Weights of a small GPT-style language model, trained from scratch on English Wikipedia: 4 heads of 64, vocabulary 2048.
MLP neurons of a small language model. Each row is named by its layer, matrix (up: input weights) and neuron, and shows model dimensions 96-191. Each number is 128 + 24 x the weight over its row's rms, rounded and kept within 0 to 255.
After each neuron's rows, "fires on" lists the tokens most often at its 100 highest values on Wikipedia text that the model never trained on.

L4.up515 [168 141  96 134 133 125 113 162  93 184 106 141 107 111 153 189 116 126 131 140 165  95 137 124 113 131  95 189 132 115 154  93  83 148 102 133 163 175 179 153 123 135 131  84 115  83 139 116  91 127 180 115 135 153 106 158 126 178 127  89 162 146 130  87 125 132 162 126 140 119 136 161 116 119 125 103 139 137 102 125 134 124 140 120 110 112 112 139 123 129 115 155 114 116 141 129]
fires on: " Jos", "\".", "ceed", " San", ".\"", "\""

L3.up124 [117 146 105 144 125 117 143 149  97 139 108 145 106 162 102 157 163 187 147 121 144 151 115 126 147 155 103 158 106 158 119 133  76 148  77 114 126 118 103 151 150 106 118 122 121 106 131 108 150 106 125 116 161 163 140  92 152 169 126  80 116 120 121 145 134 135 142 104 150 123 130 151 119 149 146 100  97 124 131 106 110 121 140 141 132 145 122 133 108 172 112 130  93 120 172 120]
fires on: "\"", " \"", "ion", ".\"", "é"

L9.up59 [143 125 126 123 121 148 120  86 114 136  96 124 147 122 149 135 110 125  96 117 121 161 116  90 107 103  45 159  93 172 115 128 165 113 142 155 161  94  98  98 115 109 126 185 139 182 141 137 105 111 114  83 117 107 182 148 144 138 136  95  97 125 164 102 110 149  77  90 120 125 113 128 114 127 115 130 129 145 100 129 144 105 159 130 127 127 125 124 133 144 114 105 112 115 141 150]
fires on: "ic", "ick", "end", "om", "c", "vel"

L2.up590 [118 115 133 143 106 120 106 118 167 157  95 120 121  94 158 131  75 159  75 119 123 144 124 124 130 143  99 142 105 145 148 121 123 133 127 114 138 112 142 131 145 107 190 127 157 137 132 131 168 112 105 101 136 149 114 152 138 123 138 157 103 131 175 141 148 175 154 112 140 101 118 130 131 117 152 142 123 119 166 119  94 150 113 120 138 134 156 151  94 150 122 129 105 138 193 133]
fires on: "ed", "ated", "lected", "th", "ct", "ected"

L3.up2 [ 77 132 115 109 135 131 102 125 129 105 167 116 125 107 153  84 141 161 134 146 105 116 139 157 150 114  92 114  98 126 168 132 150 149  94 145 111 155 100 150 136 114 119 113 131 104 146 146 136 124 102 125 152 107 128 132 127 124 107 123 109 128 120 120 112 157  97 138 146 128 131 118 141 126 120 115  86 132  93  95 201 105 117 141 102 183 133 149 110 134 152 146 104 165 140 154]
fires on: " War", "==", " Go", " House", " W", " office"

L3.up117 [107 121 139 108  83  99 111  92 150 138 139 101 156 117 131 149 112 100 133 102 134 164 122 154 159 133 127 158 151 167 109 185 129 138 133 152 152 133 138  95 104  91 117 110 109 120 103 130  77 128 104 127 161 158 115 138 150 115 140 154 141 132 121 126 135 124 117 148 117 158 121 167 170 153 139 185 115 106 143 145 118 113 142 164  89 182 108 163 111 138 157 152 131 150 130 106]
fires on: "\n\n", ")\n\n", "S", " album", "A", " series"

L7.up622 [ 91 110 137 151 150 206 147 141  97 141 142 126 186 112 109 107 133 112 138 121 117 167 134 149 130 147  73 155 112 126 116 100  92 130 132 116  78  89 106 110 121 135 120 146 115 147 151 105 118 114 113 137  97 110 109 125 151 135 129 144 145 110 125 146 128 124 108 110 140 119  85 115 141 102 137 151 162 125 147 131 157 144 161 124  87 136 133 150 138 111 157 125 100 161 129 131]
fires on: " |", "R", " F"

L9.up98 [132 145 159 151 179  92 121 112 118 120 118 132 159 122 118 137 131 140 121 168 127  82 122 115  76 181 140 100  98 157  90 155 137 161 103 110 140 146  97 162 130 122 129 115 171 112 117 136 116 121 108  83 155 106 139 121 105 134 144 134 137 137 170 147 125 110 137 106 121  79 139 118 124  67 127 118 182  75 154 159 113 116 155 118 140 113 167 158 155 164 143 107 102 108 147  99]
fires on: "m", "p", "ed", "t", "ell"

L2.up570 [147 129 125 154  94 107 126 107 114 118 129 112 109 101 135 167  56 137  78 125 131 130 132 113 111 130 105 150 115 147 118 103 121 121 122 126 148 118 165 123 100  76 168 124 151 137 119 107 132 132 152 126 175 153 142 115 119 157 124 148 118 155 140 165 124 135 139 138  94 116 124 111 169 133 174 101 159 137 186 161  80 141 104 128 109 139 166 128  75 142 137 127 109 173 133 120]
fires on: "ight", ":", " north", "ters", "ound"

L7.up364 [160 172 153 111 137 103 106 125 105 174 110 153 156 142 145 120  76 120 138 127 156 182 121 129  99 150 158 128  95 162 121 127 116  93 110 125 170 208 118 127 109 131 137 161 120 150 109 111 141 101 120  97 165 132  99 147 108 165 148  83 159 113 140 135 124 137 107  86  80 162  96 120 114 135 112 102 133 120  86 113  88 105 157 152 153 134 130 138 145 130  90 120 129 131 144 120]
fires on: "as", "is", "itt", "os", "inc"

L4.up747 [132 125 148 133 125 131 116  72 119 136 135  94 190 128 129 124  96 124 125  94  94 168 140 145 143  91 121 148 128 122 124 163 140 101 123 131 126 180 130 131 104  99 139 101 148 145 126  97 103 120  92 111 128  86 110 148 102 131 119 156 123 110 137 119 126 138 152 155  95 150 107 133 151 122 141 162 105 115 103 125 124 140 137  94 106 123 167 200 119 100 129 138 115 129 175 149]
fires on: "\n", "\n\n", ")\n", ")\n\n"

L14.up615 [117 118 158 132 112 108  78 160 141 139 126 111 113 124 149 125  94 153 102  95 163 152 104 135 126 180 113  69 143 145 107 109 126  92 135 136 127 116 168 121 102  51 134 166 180 151 174  96 121 106  97 120 143 158  94 150 117 147 138 121 113  78 120 153 139 110 173 157 131 134 130 145 108 175 143 149 105 111 144 150 119 133 136 163 157 121 176 124 149 109 152 161 104 117 116 109]
fires on: "s", "'s", "'", "sp", " sp", " which"

L11.up761 [137 141 166 119 125 142 110 119 184 180 133 129 168 131 115 150 134 111 133 136 140 180 121 121 125 116 150 114 124 121 141 117  78  89  93  93 139 156 138 145 154 138 121 129 152 120 156  95 105  85 137  95  98 116 104 115 149 165 178 106 167 117 119 127 137 104 127 106 120 154 139 150 116 151 119  97 138  84 101 172  99 100 159 121 130 151 146 151 174 143 152  97 117 142  91 101]
fires on: " dec", "ig", "iz", " sp", "is", "inc"

L9.up648 [130 112 145 150 145 123 124 142 108 146 101 123 122  80 124 162 109 137 113 148 128 136 131 112 119 154 108 143 136 132 128 132 144 118 100  96 138 151 137 106 128 127 137 180 136  89 112 178  88 107 155  86 121 114 133 135 106 116 120 110 108  93 113  95 158 114 176 131 136 112 109 164 121 106  93 106 133 123 156 136 168 115 152 154 116 140  97 135 161 116 160 138 111 106 151 114]
fires on: "p", "e", "et", "es", "ons"

L18.up155 [140 119 176 135 158 162 119 140 104  97 157 135 115 158 135  81 100 158 166 104 107 106 120  71 130 114 126 123 207 132 141 114 116  83 107 132 138 151 142 116 153 114  97 145 183 134 121  83 147 109 124 121 105 126 126 136 115 138 118 158 111 159 157 156 104 134 164 145 122 118 149 119 138 104 119 122 162 120 129 161 150 104 130 118  73 104 152 140 158 121 181  96 117 116 169 132]
fires on: " mon", "or", " Al", "in", " of", "on"

L9.up102 [ 97 161  97 150 149 109 158 125 136 124 105 114 145 103 105 144 163 135 151 156  77 152 117 139 105 175 126 140  84 126  99 150 155 147 129 112 124 147 119 128 141  98 120 149 184 132 100 171 151 125 150  89 193 136  99 120  92 123 154 118 124  81 123 132  90 150 120 123 127  78  93 148 199  93 131 142 177 130 135 133 140  99 130 162 134 144 139 125 126 143 114 130 105 139 114 130]
fires on: "ing", "ed", "t", "ad", " "

L15.up705 [154 139 162 178 117 169  72 146 102 150 151  94 145 119 136 104 132 105 142 115 115 166 105 150  69 120  94 170  74 122 113 132 124 152 121 113 146 139  92 142 165 144 131 134 130 163 152 103 132 114 147 104 122 181 137 111 121 168 130 129 127 123 113 131 141 158 106 116 128 141 128  98 126 111 150 141 112 150 161 122 149 139 142 126 100 113 117 135 100 125 133 163 127 117 141 137]
fires on: " his", " her", "'s", "ran", " Her"

L8.up103 [111 134 120 177 146 155 158 155 101 122 130 154 154 124 128 120 130 133 131  87  95 175 125 135 113 118  86 147  97 136  92 122 147 140 101 105 122 104  73 164 119 109 136 161 103 148 140 116 105 123 134 105 123 154 146 129 114 151 153 157 151 133 129 145 125 158  96 120 136  98  95 113 134 132 144 132 112 112 136 130 145 125 151 136  89 132 111 174  95 129 125 121 104 152 161 136]
fires on: "el", "a", "s", "er", " |", "0"

L9.up180 [129 126 108 146 149 122 124 123 140 147 120 136 104 139 123 119  67 124  93 118 132 126 130 142 115 142 134 134  82 141  93 101 148 190 115 126 131 141 136 116 151  93 164 116 163 124 161 100 138  96 137 165 128 141 115 160 144 162 156  94 168 140 136 136  98 104 116 135 165 104 137 126 131 163 112 118 184  89 115 143 140 125 134 154 126 108 143 137 123 178 133 129 121 139 160 164]
fires on: "ol", "ame", "er", "al", "ia", "ist"

L4.up133 [120 114 108 140  91 152 121 117  69 160 140  95 117 116  68 192 173 184 110 180 143 132 138 125 139  89 110 155 103 131 112  95  98 139 107 109 123 112  96 167 117 148 110 119 117 136 144 122 110 125 160 142 105 109 111  97 146 168 160 114  95 100 103 131 114 122 118 136 132 138 123 168 139 105 138 145 120 139 107 126 117 131 136 125 109 122 113 165 125 136 143 138 118 168 123 154]
fires on: ")", " one", " [", "\"", " ("

L9.up126 [189 136 172 152 133 124 126 155 143 133 113 133 143 147 132 119  89 162  90 176  67 117 140 128 156 133  88 149 115 127 119 123 179 133 121 106 133 164 133 158  77 105  95 124 142 122 150 116 123 123 162 119 110 103 144 133 111 129 139 183 146 111 148 167 131 102 111 113 145 100 181 114 140  90 136 125 202  97 115 149 103 154 136  98 121 135 108 155 126 121 141 150  92 130 150 137]
fires on: "in", "oin", "umb"

L18.up80 [114 147 133 117 108 158 126 118 147 135 158 154 164 130  95 150 101 160 115 160 117 111 113 132 129 138 126 154 108 134 151 102 158  97  97 129 119 118 154 134 152 120 143 143 148 121 149 120 147 127 101 142 120 133 135 167 157 155 172  85 127 133 139 138  63 116 131 144  93 121 113 135 141 174 135 134 141  99 115 183  75 145 145 119 121 113 132 162 113 169  87 144 152 115 168 137]
fires on: "er", "ist", "ative", "ther", " club", " character"

L10.up589 [154 150 165 146 204 106 130 125 161 134 124  93  99 153 164 101 141  98 116 132 135 100 153 123 128 114 127 163 159 136 101 125 139 147 127 173 144 122 127 153 128 111  98 149 179 156 126 122  79 118 103  69 134 136 157 112 125  80 175 118  99 124 143  99 141 103 137 134 100 125 117 189 131 104 114 100 123 118 127 151 102 148 179  95 153 133  98 110 125 125 107 100 128 160 172 118]
fires on: "v", "om", "qu", "is", "ol", "gr"

L3.up721 [122 139  91 160 168 119 103 146  95 154 143 174 149 132 155 175 138 153 124 131 128 139 106  91 121 145 114 146 157 156 121 131  79 159  68 144 130 127 139 126 138  73 137 114 145  83 167 110 130 110 142 109 141 143  78 120 155 207 116 102 133 128 158 138 120 132 103 159 125 133 121 128 143 146 138 150  93 139 129 134 122 103 165  79 113 139 119 119 139 147 122 134 113 102 154 144]
fires on: ".", "\"", "$", "==\n", ".\""

L4.up366 [129 149 133 164 118 174 118 114 141 123 133 130 110 127 143 109  93 119 157  98 109 128 123 124 143 133 109 199  82 135 114 119 148 175 136 131 137 146 166 155  99 116  78  93 152 135 154 134 131 121 148 111 156 165 117 142 153  69 146 152 103 138 112 120 120 144 129 129 141 129  99 162 165 124 121 114 136 175 114 122 141  94 116 111 116 152 160 104 115 117 155 125 138 149 142 124]
fires on: "te", "d", "en", " born", "am", "ent"

L15.up165 [119 168 166 161 127 150 115 190 135 155 112 106 137  82 142 118 106 138 132 103 109 114 115  93 140 130  64 135 132  95 127 140 133 115 121 109 136  91 141 120 107 124  81 123  99 147 142 174 118 116 136 141 134 120 113 143 141 111 178 121 129 122 126 139 122  98 142 165 130 122 101 150 115 129 137 134 143 133 128 108 118 127 118 159 147 148 149 135 138 112 122 153  96 151 114  81]
fires on: "e", "ie", "i", " |", " to", "a"

L11.up5 [160 150 138 151 142 139 113 139 121 122 113 130 149 145 152 110 126 130 152  77 158 142 160 112 125 144 114 138 151 118 129  95  71 113  86  94 144 125 158 154 106 112 159 151 115 121 181 117 128 103 130 140 108 143 101 157 137 142 117 190 150 154 114 130 131 111 101 129 163 116 126 106 148  95  71  80 163  96 100 158 151  94 151 112 111 153 116 125 109 125 128  95  96 172 154 133]
fires on: " of", "il", "el", "in", "ol"

L11.up219 [156 133 105 123 183 149  98 188 165 138 104 144  96 124 145 127 118 116 125  87 139 194 119 160 120 144 137 132 136 125 130 108 125 145 154 148 111 134 140 141 108 111  94 159 163 134 103 104  97 115 141 109 167 142 124  98 137 121 137  92 148  67 135 155 106 136 166 122 125 109  65 119 136 127 139 117 176  99 177 153 117 139 121 120 115  96 141  83 174 133 182 148 125 141 106 136]
fires on: "s", " also", "ly", "ently", "ates"

L10.up45 [131 171 172 163 132 183 159 138 110 119 113 129 136 164 148 128 138 116 141 161  66 142 126 102 137 147 122 147 146  93 124  84 146 119 131 121 102 159 125 155  89 125 132 114 143  76 133  85 121 140 107 134 151 122 136 132 152 130 111 132 127 136 129 134 134 148 112 124  78 135 115 178 168 111 134 141 139  96 121 149 120 156 145 117 139 140 183 167 115 134 121 147 121 109 124  92]
fires on: "or", "ing", ":", "ect", " with", "air"

L9.up318 [122 149 138 175 141 175 111 119 139 133 107 138 134 150 163 117  86 171 138  88 138 171 119 112 166 139  99 151 132 108 118 136 178  99 104  93 109 149 155 100 147 101 181 130 138 147 153 137 142  92 120 144 154 120  97 102 140 169 120 111 105  94 158 112 111 153 135 111 162 132 133 138 135 148 120 111 120  87 135 129 107 117 146  57 126  99 181 135 121 125 127 111 133 130 156 148]
fires on: "te", "ther", "at", "ated", "nd", "th"

L6.up390 [142 133  94 156 114 103 129 179 122 146 150 146 112 105 122 151 160 160  90 108 151 144 121  61 100 137 144 132 153 134 106 111 130  91  84  93 116 134 118 156 132 111 100  95 109 135 138 155 132 126 168  92 107 168 118  94 148 108 146 124  97 116 109  99 117 166 121 165 147 125 146 109 125 118 135 131 139 139 139 124 134 123 133 112 144 124 137 108 112 152 145 100 125 118 157 160]
fires on: ",", ")", " wh", "erm", "\"", " |"

L2.up659 [132 136 149 165  81 112  99 114 142 136 127 136 126 134 132 111 117 177 110 148 108 122 117 143 127 119 116 159  48 131 140 119 145 113 155 131 123 142 132 100  97 100 156 137 159  69 104 142 157 114 116 127 146 148 160 175 159 143 134 132 138 124 185 129  96 148 104 134  96  90 125 125 167 108 160 148 142 126 102 145  96 135 128 108 132 181 136 107 107 143 114 134 146 153 148  83]
fires on: "ast", " the", "th", "ight", ":"

L11.up386 [117 147 159 153 122 169 133 136  86 117 120 114 140 109 106 145 129 156 114 191  78 133 120 113 145 110 131 100 100 111 102 139  93 127 122 120 103 144 101 111 118 125 110 129 133 138 131  82 168 106 136 123 109  84 136 135 174 130 132 118 110 125 105 143 168  89 139 131  89 100  89 129 123 128 119 156 169  72 113 145 128 154 141 102 108 136 159 162 140 136 165 161 102 101 165 132]
fires on: "ing", "ed", ":", "ect", "ated"

L7.up105 [114 117 154 150 154 128 108 147  91 143 102 168 148 159 128 159 108 136 116 136 136 116 142 135  94 133  86 132 169 118 132  94  86  99  81 124 129 165 178 156 135  99  81 117 142 116 114 130 153 116 141  86 108 131 125 139 144 110 122 149 143 153 137 134 156 140 132 119 116  75 169  85 132 128 117 101 155 123 147 132 111  96 145 153 101 124 161 116 123  98 122 115 105 122 134 138]
fires on: "in", " while", "un", "or", "ough", " of"

L7.up377 [119 113 133 130 124 141 137 167 132 120 161 138  85 128 105 127 123 112 130 116 119 118 123 132  87 124  92 101 148 120 117 127 151 111  79 168 153 119 105 118 175 105 164 149 199 150 165  77 143  98 124 104 123 116 134 195 142 164 119 157 133 138 111 109 107 139  97 154 156 122 133 122 135 119 103 124 115 137 135 146 106 150 143 156 109 113 146 137 143 148 118 126 114 108 131 128]
fires on: "er", "o", "f", "le", "ver", "ter"

L6.up285 [ 86 127 123 138 150 145 123 181 121 116 139 113 144 122 129 101 134 110 132 105 169 149 128 110 106 127  83 133 142 121 124  89 106 121 112 142 134 119  98 155 105 143 120 138 151 166 164 103 113 129 113 147  90 127  94 143 124 195 126 148  95 140 107 128 137 107 145 116 116 146  76 141 122 103 178 149 148 126 133 147 130 132 143 131  84 145 154 149 142 147 153 151 118 189 120 140]
fires on: "-", "R", ")"

L4.up306 [126 138 146 131 137  77 137 127 155 179 102  92 133 130 168  98 116 169  91 179  96 109 122 110 145 174  42 115 112 100 124 110 113 203 110 130 147 155 121 149 100  99 131 114 159 138 155 148  95 114 142 137 113 111 123  89 152 143 133 150 143  98 157 105 111 134 123 123 158 106 141 171 133 159 111 107 153 140 132 134 158 128 121 117 111 132 153 132 119 158 130 144 124 135 140 137]
fires on: "ong", " same", "oin", "ross", "all"

L4.up608 [191 159 107 138 117 152 121 119  96 114 137 112 141 110 128 129 155 157 125 104 114 135 152 159 114 108 135 167 117 109 129 122 181  80 110 113 150 164 177 150  84 105 113  82 130 119 131 129  68 106 141 101 139 117  99 103 132 151 129 160 152 134 152 121 144 149 148 163 137 127 100 159 152 135 125 111  97 123 125 135 131 131 141  91 130 166 205 185 146 113 135 136 125 144 182 112]
fires on: "===", "==", "\n\n", ")\n\n", "\n"

L6.up638 [110 117 147 151 124 161  98 122 135 138 126 118 123 140  98 131 167 152  78 145 107 162 111 146 115 115 137 141 160  83 147 106 106  92 136  87 107 150 125 176 121 113  99 128 110 145 203  91 135 119 138  67  94  84 118 114 155 123 149  92 149 113 117 127 117 144 142 141 153 149 104 170 119 128 118 141 138 111 117 159  99 177 143  92  94 121 152 104 121 109 163 114 110 148 136 151]
fires on: "ment", "\"", "ions", "ics", ")", "ism"

L2.up333 [ 93  75  96 129 146 141 121 110 120 118 123 134 109  91 150 128 150 115 145 146 106 174 113  97 180 112 172 160  95 136 105  88 127 150 132 131 106 135 133 117 155 101 151 137 125 122 124 151  99 107 153 108 141 148 122 135 117 144 173 172 128  84 158 135 102  88 154  76 123 132 100 135 203 106 110 170 158 126 133  97 101 131 116 147 130 137 142 120 166 145 118 146 129 121  93 123]
fires on: " l", "O", " its", "ub", " a", "B"

L6.up681 [189 105 137 167 110 125 132 185  96 131 129 126 166  74 138 133 169 151 101 132  95 108 130 136 124 138 109 142 197  68 115  98 130  99 103 139 136 149 115 162 128 116 109  93 137 165 138 115 115 129 139  90  98 138 105 127 145 130 148 116 103 149 141 119 129 147 130 170 138 155 139 141 148 119 126 123 100 145 138 143 151 124 129  70 125 125 150 161 111 130 140 131 131 138 132 148]
fires on: ",", " |", " and", " of", "\"", "\n"

L10.up339 [151 136 151 178 130 157 122 146 133 124 104 145 113 133 118 125 135  97 141 142  98 152 129 121 112  91 143 143 156 134 122  88 130 115  88 127 132 138 150 140 146 113 101 136 126 204 136  97 134 107  98 125 102 132 103  98 121 144 154  94 130 121 131 135 133 143 159 119 124 134 100 143 128  89 104 146 173 110 196 154 109 100 172  84  83 122 167 186 109 144 103 149 133 139 143 134]
fires on: "ed", "es", "e", "ing", "ar"

L8.up378 [165 111 131 134 136 143 122 167 138 102 109 135 121 114 146 150 129 121 117 139 105 162 126 103 117  83 106 118 100 113 143 101 173 135 116 174 172 134 136 146 105 120 131 141 138 129 123 102 148 112  90  79 149 143 151 116 139 147 110 159 125 139 174 157 140  82 106 116 185 123 152 126 144  70 160 159 152 116 141 161 117  93 138 101 123 144 128 172 150 150 137  94 118 127 142 135]
fires on: "t", "amb", "umb", "ot", "out", " main"

L7.up629 [147 150 124 134 131 128 121 163 106 138 136 107 144 128 160 133 115 124 129 140 135 133 141 141  99 140 184 155 130 123 138  89 105 173  95 119 112 104 122 149 119  95  85 127  98 121 143 147  82 128 112 121 134  87 108 112 132 134 130 191 133 109 165 102 115  61 128 177 124 165 139 129 150 144 148 134 147 143  71 150 105  92 126  98 117 176 111 190 141 147 139 101 123 148 129 121]
fires on: " D", " of", " H", " (", " K"

L8.up313 [134 168 174 174 121 119 134 192 139 143 123 140  93  91  96  96  51 126  96 197  85 141 118 112 137 143  83 134 159 105 141 132 105 149 121 103 128 147 117 102  92 127  79 160 143 158 134 117  97 103 134 124 118  89  79  91 117 139 114  97 124 137 138 104 141 105 127 174  92 125 111 166 140 131 113 157 130 135 102 134 107 110 131 130  90 138 149 137 104 125  99 157 127 150  93 109]
fires on: " to", "i", "e", "o", " in"

L3.up16 [156 157 132 106  96 111 102 151 130 129 141  91 182 129 132 130  95 110 118 104 103 125 130 134 110 130 103 124 113 145 148 178 120  70 142 136 135 124 137 109 102 104 113  85 151 125 135  99 139 129 123 125 132 119  98 172 118 168 132 141 142 121 120 173 137 166 127 164 109 133 110 137 146 112 141 138 113 145 123 148 110 135 135 121 127 117 171 177 117 101 163 139 118 128 175 112]
fires on: "\n\n", "\n", ")\n\n", " |\n\n"

L2.up307 [173 104 171 137 116 164 128 137  93 137 118 109 124 154  83 166 162 180 138 111 112 177 127 132 140 118 161 112  93 111 106 110 132 153  79 111 140 121 134 164 149 111 107 175 158 123 113 116 108 114  97 109 115 105 124 102 117 114 141 113 104 116 168  94 125  95 136 109 171 162 150 175 126 125 158 118 146 155 165 139 138 111 158 152 140 101 136 130 165 113 115 116 120 121 113  93]
fires on: "ual", "up", "ive", "iv", "ational", "ices"

L10.up665 [137 131 194 130 133 183 129 141 106 145 108 110 145 161 159 117 100 167 108 165 121 138 107 131 151 119  84 104 121 123 129 150 134 125 133  93 133 121 144 140 100 102  76 127 173 140 145 112 127  99  84 107 140 123  99 110 152 151 130 115 149 112 157 151 112 132  97 110 131 146  86 125 102 120  88 120 164 104 129 148  90 154 128 118 103 165 170 150 150  96 108 169 138 118 130 111]
fires on: "g", "in", "for", "at", "her"

L4.up494 [159 124 142 131 123 144 116 139 153 129 131 105 157  81 141 106 156 144 110  93 142 108 129 183 133 109 130 110  87 132 123 130  91 118 107 161 120 157 144 112  91 146 128 135 120 161 137 138 162 123  94 105 135 143 160  76 127 119 170 103 115  91 152 115 135  74 156 134 138 129 100 161 140 196 109 137 124 113 142 139 132 157 132 129 125 142 182 111 124 122  89 119 102 116 156 121]
fires on: "s", "ers", "ists", "ble", "ated", " service"

L10.up195 [130 167 140 151 187 161 125 171 118 119 105 103 118 102 122  94  87 172 169 132 117 150 123 158  83 116 129 132  95  86 140 121 170 134 127 107 121 136  82 174  97 133  90 151 141 106 148  87 111 107 135 128 156 126  89 122 123 118 148 129 113 111  99 134 111  93 112 131 114 111  91 131 140 154 100 150 151  79 116 138 113 124 144 139  75 140 160 111 128 113 140 144 109 125 128  70]
fires on: " also", " was", " int", " f", "ently", " app"

L9.up160 [162 147 104 113 155 109 108 128 100 168 130 114 121 134 120  94 131 138  92 146  81 123 106 128 165 163 135 100 133 129 120 129 136 131 105 131  73 158 122 169  72 122 123  71 154 133 111 165 154  98 155 107 118 103 124 120 127 117 170 163 121 137 150 183 134 109  98 116 111 138 156 157 188 157 101 157 138 134 151 122  92 126 158  99 141 140 145 141 141 147 101 159 115 114 133 149]
fires on: "ic", "ed", "ine", "in", "ery", "iz"

L3.up543 [169 132 141 154 103 143 116 118 142 114 110  91 197 128 149 107  84 129 135 124 127 142 137 141 116 174 101 104 149 122 149 149 135 120 160 142 154 136 108 140 110  88  82 116 144 149 139 124 120 113 141 109 105 113 102  85 157 173 120 133 132  84  92 142 113 138 112 149  85 135 101  93 110 109 127 133 136 127  92 144 142 152 143 112 125 142  86 165 142 138 134 118 113 130 180 124]
fires on: "\n", " by", " At", "\n\n"

L8.up160 [149 120 100 130 147 103 135 166 116 156 141 167 140 161 132 172 172 140 152 112 177 164 134 139 142 143 138 135 102 142 164  97  80 147 101  91 128 132 154 146 151  91 137 122 101 108 151 137 140 121 147 131 105 136 109 121 107 177  96 128 146 142 151  92 111 103 175 140 137 118 137 133 116 159 101 163 129 148 177 105 128  95 146 131  84 102 113 147 151 111 155 151 125 151 145 128]
fires on: " s", ".\"", " so", "l", "\""

L14.up272 [131 123 152 122 138 156 124 128 169  83 135 129 135 156 136 105 108 151 153 107 112 112 145  85 106 150 104 135 113 165 121 120 107 148 129  82 148 132 121 179 139 120 120 111 148 142 111 124 137  96 122  92 174 165 144 170 150 155 137 125 150  79 153 135 138 116 151 109 120  40 134 134 155 118 163 148 112 103 146 130 131 101 128 127  98 114 111 122 185 162 117 150 100 119 149  86]
fires on: "op", "ch", "z", "eat", "t", "p"

L7.up246 [141 156  87 157 126 157 112 132  79 145 108 125 119  99 126 145 153 165  97 156 153 160  99 132 125 110 160  99 121 144 121 136 102 173 155 134 101 101 146 162 129 119 142 115 180 145 141  83 111 117 107  75  84 114 103 105 192 146 172 123 138 117 114 161 133 100 120 140  76 131  99 115 141 122 140 143 127 151 131 120 107 138 140 127 117 109  93 141 134 136 138 136 119 125 108 132]
fires on: ")", "\"", "\n", ",", "===\n"

L4.up125 [123 123 116 111 124 149 131 152 134 133 141 125  82  92  80  90 124 165 100  70 111 149 134 109 146 105 135  76 110 116 100 109 105 147 127 145 116 105 111 107 106 132 109  95 175 110 123  95  94  97 123 139 129 127 115 149 146 122 113 116 111 109  96 121  81 150 151 106 132 140 153 137 113 175 125 104 131 138 127 131 158 163 129 150 145 143 168 125 129 153 145 124 100 160 132 122]
fires on: "ouncil", " elect", " family", "hip", "ate"

L4.up697 [ 99 171 144 144 110 124 151 155  92 127 149 150 105  84 115 121  97  88 143 112 158 140 127 102 122 148 144 110  57 124 144 122 121 108 144 108 157  99 106 117 121 155 123  99 162 100 133 143 130 111 167 138 144 104 129 114 129 146 151  97 181 119 154 131 103  89 139 156 134 130 134 123 106 150 119 149 128 127 139 191 134 144 141  99 122 143 189 139 102  98 107 136 129 143 136 147]
fires on: "ames", "ame", " born", "te", "ke", "e"

L10.up372 [137 153 162 142  97 128 152 118 145 143 142 145  98 154 131 130 134 161 131 129 122 118 103  85 109 120 132 127 150 125 128 146 105 129 123 117 142 139 100 137 159 141 152 165 130 171 144 153  94 108 142 125 137 130 133  92 114 128 146 107 115 133 171 106 126 127 177 115 133 156  96 146 114 116 126 114 168  94 108 137 105 116 158  98 135 103 146 156 126 115 136 167 120 124 138  90]
fires on: "an", "ed", "ing", "e", "ine"

L9.up696 [154 125 142 154 122 157 121 118  98 133 122 112 185 138 124  86 108 144 112 125 106 148 111 135  88 113 149 128 153 147 131  99  61 105 117 131 103 137 107 120 118 127 119 107 152  99  93  65 152 130 158 122  83 114 129 126 122 122 180 105 186 100  82 112 158 112 145 146 135 149 113 194 128  87 103 126 120 119 125 155 108 146 155 104 161 113 118 160 142 142  92 120 106 186 167 160]
fires on: "ist", "ed", "ant", "ric", "é", " Jo"